Part of a small language model's weights.
Architecture: learned positions, biases, tied embeddings.
Training: a variant of Muon for these matrices, 128M tokens.
MLP neurons of a small language model. Each row is named by its layer, matrix (up: input weights; down: output weights) and neuron, and shows model dimensions 0-223. Each number is 500 + 40 x the weight over its row's rms, rounded and kept within 0 to 999. Numbers have three digits each.
Before each neuron's rows, "fires on" lists the tokens most often at its 100 highest values on Wikipedia text that the model never trained on; "fires before" lists the tokens most often just after its 100 highest values on Wikipedia text that the model never trained on. A number after a token or word is its count.

fires on: " comm" 45, " Comm" 23, "ether" 9, " App" 6, " 2011" 4
fires before: "on" 20, "it" 12, "and" 11, "ission" 10
L2.up408:549479472538497541489462552471475556490506455465430452562563528488407472554508514586577438486486472498497509540503500529509473509551582490420512488493513566525483389517462532483459559492450533506538473501458447486500519576536489524472465527463512530498547566498513539497557475485511440483571494506434551506490491531461510572518429547524493466470458530524405462431515456482449523516565471442477469518503558504525482551473465536527473512516516546540484499401546503534487479471599444510560511417499463526517524452511462490513546461458481524472493478483492469515468531519566460476454533484474522410467481503540479457504519530500470470371515526594505528537515573473496443474547
L2.down408:509525492445410531547436484458496527402544481476474468570553527451507461482458518512485431479448492478545485512535530541515557491510582497471550490520542511469501563534472531462428486475518501443509486485518511484566458533515478500510505484490526561469496477504544531504533478528522485473582509407513490479428531483446472491524430597580480417541469544506426524496557544508500496535456516482475442554441517457480462539444480485581520456561561563449467501474554490496528524496539498607531497552543554479485513490564523466472545477438487536449399458528502491475499483570588448448472568532530428507499499474546474470474486525462456468447530551476520480452472519525498474476569

fires on: " com" 29, " football" 8, " develop" 8, " writ" 7, " compet" 7
fires before: "ed" 19, "ment" 11, "e" 8, "ing" 8, "ten" 6
L3.up375:584482515488475458437511460520547479466597515482396496468575429494486507533476518413478429527493527476494518534485519528455493490557517467564494499488532513533434546547503465485500460539518499516545523472599475447494439563490585451474581526512516511441502483492521539453529502589451476419561498551536493500499486465498477576520556500499472469486530536468489506523492502513447503490484451475468461441459537460510521483541493427444495424481436438531530496427484552466543556560495478540519444483575510515489553604443472561477496513486566529473469605475452497448504474500459412579518513503533456523484522484469532475475480493488471521506516494462515565450517563510456537544518
L3.down375:458477470575496514464528482605538413492502539478486505482519513488497556521436516513537514493514521440545511552514466511519460506498524572523509481508559517473605522459476472504547484415492502513466456561527449561502529497463489442475524489594514458505466513572549469510536486464438513562463449531494483560524444571442447543564542498503442507503535534457506526432502482485478460525476437436472473519483574515470510471516455443566467525498460442485524491537510507539468541469436569506484580554544520455538532459525437521444498506520453537457470521508513545531468525458517553604463543462522560494526586565473540480423451467414485505489547421479516449522493515433486508543492

fires on: " comm" 45, " att" 24, " Comm" 18, " det" 13
fires before: "on" 20, "and" 11, "it" 11, "ission" 9, "em" 7
L2.up727:523567545457507528583462550516468547566537461479453557484509519452448487616464467532499492473451533513517443624538517487528500509539494461356488492506513465565525492481522502534430422468504454513434489455449551517522513542512556513508521505450485491476562536508529487469509431392521445481545462575466512474536520507425549558555525464446551484526475477559458490461475483511536506530517484465498530472563498522536460565554468487496464468490521499546391456437518546437509522538591514526508484416483494488490466482482466453491536490571474570490478499565447537488509494529479492486494558529484475527494463483581450479511454516525516469412477498486457503515523532502498511495515
L2.down727:521480532453513560520468526488513545525565460454429554511447450486460462589420465510520429470443557470552448593490529542543517480532481540405490499510524476531454500520512479467479429527521470477480533488516493514570536537499445505517490529535530525491497421490546533496473423503498462417553488470434501459453486519408528541540482506495477492515555487546539466456512464531535564533494485517509517580495525428488473546435450508482473493508556488562448541548545532431509461495575509506469477466485564375482477479523450439548543531533478496501432460586500558506561502497581447486463522509499492474430511533589510431471481519541500502470526492480510508523477531545523529447558

fires on: " le" 43, " ele" 34, " Ele" 8, "ele" 8, " colle" 6
fires before: "ct" 25, "vel" 17, "v" 9, "av" 4, "cted" 4, "m" 4
L2.up639:502599617539466529548412551520550446436464500489527467498521509478521491477466457507510504514456500524508483459473403531509548535514499514486537447436487506481463539463456448438500549507530490507513528529522488516454413455467493494551505460548472452496450489415478529554475518534547443453523566514464470486500537485451515501534460545555479474562497429503468520487532500488527480486512516544465466535501530453443549645448480482499539512481459520611435528545482559401542459543512561525528567407489522499523478531509437522494457459562414514473470499505455514533515506519484465464484492541463504526541574523467465503580534510491456524528516578510498483522543457487516529429510
L2.down639:455533535557445526585440520510557425446469463512537427543535514461542430445489505474526472572496486539546464468501499570481453548477493539494486491547499480468517461413518480481467478455514512462539514502546524516406485511488579438553508534472439468497447503458473561473509547532533476492587516560515523551536543479496495423485448511531499504522446431497556450491528439555555489514409463522434581511433530502473508596484486449530539502535456469570472480484484486446528557506506536501467482462460523525505487540539451498485459492546435490436506416480474484532565571479489461495512512555499509465517478456448427502554557455539475557486476525524458476535512593524546489471504

fires on: " pre" 50, " le" 33, " Pre" 14
fires before: "vious" 14, "vel" 13, "ced" 9, "m" 7, "fer" 7
L2.up416:461483550534482442509476409533525446468563497573590455464439503522454525493468496547480539478515531456410429506496528559481527486543463553510466523431462501465410517489506470490453533485538487417504503473457487504505483442505480538540520425498518510457478480538471523548465476540474482524475474503535491532628533532489474520538444476516485487447502523430513584530505542482547490455448549528464524475522544478519513495524627535455551492454546574536438489526468576468523535469530495469482489473553478482533557579443483473477471483482504553563495545488494533522484453565514531488444481537475478503506526500492437464537447460576455542445558602538488507479430530548544535482526
L2.down416:497510611547448459517491502509562470535540401525525418506436540534531519510429541530487540529584530502515431533499489549426469468528493510507436520497425409480448509494551512531549441464521472443476406471514468463519466491420493554523516437485481552536512507521500501494513482528467471504493511494575526567572567467503479531564382438523467479383489494373482553470520542551525537497395525487497484558490513504535493464498554484561518508512531494504504474560504519486511534527450502501490551495575502506477530526457472439495505505451538577511486484488506523515480499528531497513443506568458475531448484491427481480491480485559548526540482553522491478500465473527545441507495

fires on: " man" 20, " hel" 17, " Christ" 17, "med" 10, " im" 9, "hel" 8
fires before: "ag" 17, "p" 15, "ian" 10, " |" 7, "m" 6, "ages" 4
L2.up59:506517507547543481534465521466532537448520547474512468504480564568531490506451546513534488518506504485461535435499396487480489554585504557573514475471472558534422531545507463424457478496476502500507478476535451478455507455514522491478412518489479483480494474509428499512456497508506409514505514473538493505566494435588452468518444527538593536510501409518456496536426542535543495503515460496495531517584485459504377525418487561473566418476463569445531561515534530492499506490532458507456562530590515494531472411535469496504489453543540533483483527491550536552509477484493547477599483489465487482517482497463453516474489482546562482438505598519500518429512521497534444496503
L2.down59:528566504458536498483428528592534541482506474392482507498515538536555457526491521491519439472498521471496532466506524490484505532526522469492507546559458485521526577568510510509428497485486511527544477538537482483504534457535444500485448563549445478498424487519451536532495475476478418455502568417496531547508472454507510538497398394526489506461475433441538481603440540577547576557477464493519528472522459486501466506477499507428500438484543513532541556470490599493528511450525476486517596428552523477538495426442540446485511492469560456546478441537509563560534458496524502458523472485514527491456587482471481518491456485502532480511456545522490435500468445545471527542528

fires on: "%" 85
fires before: " |" 79
L2.up305:495460519527549479461518462494531520552488540578510494498497452494564490458459586515499512525560501473465521432568447488529541554440544501452427527433518538491480554524480454517537446462533493467445524512557517481504490540478530466525516510537511522572567384451462539494525448550448554521503552450535468506531585475504439515499424468496499510464502467471543513560512478464550480507521519522460533533458445446461536518460463549480468475507512589526562498522441472570551496493434463429565459479556497532517433536425406529537524595424494518535460510460451560435503487474497485437508435481439543482520521499476480541499519470492548467530526522459456488561468561514552493490526
L2.down305:530551506544548471449548482513584460564515550443504499473504498486462558496519468523489544500500577489492540500547495483473535418544569568487455491501521483544459518541485509555474408498515454498501441475507445501485462432497429449497527509550481371542504477520485452517421583522528471468477498487528505558467483431423436552503402489510511458592524503514566524561479470467490574455454437466524521471531479526501502494519459503481449444466491531502536502535528497471531475496492513458474461538526500538463490484475488570457511551456476515505551592477538511471451461468456542424529515506505563518506589465507422539552543496495554553526544497464499493523448547589471572535513

fires on: "%" 100
fires before: " |" 69, " of" 5
L2.up743:440521486515531502513516538506589509494515529489490496413458500501496562514498564552475482508550420429496422484507519540531476547471470559513547492495518522546487519495529468474507616517522457471516474415478456444496531504465500497468588523491531486511563442505572460492461425533428503525552518438513442490499574495516457533463514467541525507586524486472486479483547466488510440433571470529461500503474538519510480478467463546449489549420496540477536491430496417486502419545433450461489498558514452492500505545568520434504508598492505518510424455481571513542521557486533507477451488519481524473511579524531444421515530545507452537494540607453419523512462469511495490495470
L2.down743:459517461610551451470565562527546465525461513487482497474516487495494582562494487581524534534549458495520502488475511411483467531502480533463528535483469461541564484481438532446461592511555488499548444503534518550433522409497526457526493503551456464468490500471534496529468419521454509507528485444419462473492523545477491546452500511505490439562484435490581496553578452505535499487558549566483495535486457517495394467475485504512461527402518502529500477537491498419441486529473536488494517548445457532495456456536479494532525501437518481514517494480467498492478505403489504523443492563457521473435573542597446532506488461485447524473489527495421502570513557543550524505534

fires on: "\n" 54, "ical" 8, "-" 5, "ersonal" 4, " |" 4
fires before: "-" 28, "\n" 27, " rece" 4, " life" 4, "==" 4
L9.up7:544504508631471447500494495493454480494536515462477514435506468549485430533454496502484504473496491508476437484519568526482432544461483483483499462533489537449480553494521476545571456477502531492529409420507464532535508537583421487502517507509482503464442498456479481505523528509441565557518433490488469572496532433497505538485533543497562496525476546453507503509476530547508553553533534506478506482482517474491437508500487532456501471514448443483481533497502540495489516533535582520393488433510462549463489447502589476506507482561464462628606541505429510488478470458569455502466534454565515593557468510600441457500490546482493420482522563498523452454522500507527455530521
L9.down7:555488556527573531568483464531469520440508529505526515564547525490434491462529441465546513482468562462463548514539495500495497428511448487461515536527455461530440549488505601489478575564461441503533495578454486489516560526490478480472490529477452513446498442505548543515538547525433498609541533502528498563476415495526464411508477523514505537457466480457494513574500459539493517553491448486429513549567489552497461497491477489473495568491465517558574488519476495581532530530454469477485455467470472449522475458445461580492468476470508484396556494506518474514418486479492520502528467492529473496511502483566501550439463493470521488484500470523526590454525496513552533419377

fires on: " v" 94
fires before: "otes" 11, "ide" 10, "." 9, "ot" 7, "ol" 7, "s" 6
L2.up296:502464502590508446498481466515504451468468494516467509444487525449464475519493478460479534512490516514440453510482570537468570527454495562483505511453535466524451525402436524542530528499544520520468480471432525457509508502424550518484511524489418494491548427436536460493472539605486496508556570495474431509522520458543535529559522476458546552491463546528543578553461477549548551487461511497441446503519459455543512556547508563540536472599531484463536567513515455551523492538514466489494499508491492507536528458467461498518516545541495458491494493476565507516534465509503492438462494600430525549474492441533571428521464435483564469565476512540431409466521557460479420518447
L2.down296:530516497522491503478521451493413435495410492551505471449456471481589465576491494481540529497531531545440423496486519426473536521530517543565496430460552468480434543463446568520520485563544525492528475516487513497551520502413553502541488474524495536527570524519495496485514585554496522586536479471537454553483547475532404542501506467448540470531527548511533505538550503560525415477494522477483498467472489483521482514497453530526522477469515461536483525547542495510433442514456441530507417485484494450487555476428537534574525456532424470531525491472491483456538555552515510435532462487455480548520520453464475524510465506549568505602590535449461484444515526434547434509478

fires on: " le" 62, "it" 17, " res" 15, " me" 6
fires before: "vel" 24, "ague" 12, "earch" 6, "m" 4, "ident" 4
L2.up628:451470568544451489476500509505514474490516540516498484498524484551511428536465427437546510521508492477449486505484486472598505488487550510519511491511452504508442506491497514493516469452591529499414525505467473468394512465491560556541538467498432560408547472564506457516503532517497461457581531526491466479449500527475463553545536522539480532503474433480493555506492516448444577509531552458433483508426473505492517436508536523568540531548517543544464522498477541520530547504521517514442496414524527464519535499499464527459524488521475558513418493442470521564571478466548462512465403574443552544512493554486569559445561464465439562527487568442507504538418517469472496457554
L2.down628:486483577515510482517469504475506486479526499514501495480498543491472487438515516478556439506578573516466535484495555540539519465550483487510493528488448481425466534481624530565531488488532486479448507550402492453363557466618542534527506473478479541465490472585540485609513506541477463497492510509543471495472464484523491489504492529415511519422492512443477528475550576487491572451504551491529495467448537469472459445527515479498568555579483466591486539491540518497544491468531558488492533461533507447523497502457478557477432519547495441486450484484516456549589505444518447511491501601496492503501477509463438514469569485514423521510473508439481499512456508487498420466523

fires on: " " 24, " |" 11, "t" 10, "|" 6, "ive" 5, "20" 5
fires before: " |" 27, " " 16, ")" 6, "ies" 4
L8.up617:503415450558590494435502430454422463560483442536574510540498537444541514500546528540510479513542473522448464557529530530515443539499507515475559515521548486529524487403452466522520525474537535534478456488453448509506416555542508465559455456525483502444496475474421521467477518499482508495575552548476436452458459558580482524560550469480565491528544499556531526425487485558490497454533552598416466441492441529483463511476524456430525464542485471489546524507459441513483481453466509454439453455541431508554498490481445533559499541477551531570538476467505453516488510496477504499523483491531500478528454484444478571505575525488501542542570538488510500500545539500493468461459
L8.down617:460475484562512567490508487473525469467505502526481583497495503486533571538397487510539470536510501508519488491505523526532519550501490540479501518495465484480449540528559489473521559527454464535535395449471414520457458475513520504528503480486441477467512506489522453497543530539453470494524550494547493570470534488517477544490494527540528440451547513416491452543520522501590494557427381470427494526469536446560453438509501471491537616498520538494483564520535535565460479487462524534521514487484518434484415499586458511530396442501488462486464562526502496536539473488536431559548522488450518439436504470559500532593554486470509434540467469474501464454502489577495436496484

fires on: "eb" 38, " St" 26, " Sm" 16, "St" 10, " Sch" 6, " sm" 4
fires before: "s" 16, "all" 14, "ith" 9, "ep" 7, "art" 5
L2.up81:521479456513469444571590497514493515449495530563470458498515552399468540478501531554502531515496456466450505478529523546564516515475501520514548384489461505529496552417524520549404505491519531584549542473397508506470541481548496501479507520457563473500497454450494561530485592514512528502485498542507473452510526503485569540494450499503550524534511519561507543491523484473510480469511554503443478517546508427549532495488436493538466446510472536479495509541548493449493516420484488467455500480396483566480467501514556541476560560472515414532425533546487530456451594483485495549460426497550477521507471462506520517477496435490548535518424523513528497443489454476470401416498
L2.down81:506510497507473516541623429516531451503459573557550457536528599533480496462460561571507624524551532494495471450459489544546503510517490557525517422551511495537548424467483568488450457465532501524507542492484511550468492486495540539515505532501472489519460496473544561514453504513522489473540517563546463412489504534540503476506460425585517527449464496526464455490554481426564464456468516471449484562563446449490538439517433516531490446538520458460472412511588506545500486496472471461500516458467520484477500540517496571421472544532509479578536518537517494432470512426415525521466473513483450528450501539502520488453467531473534493522498511520481512437445520469460458458534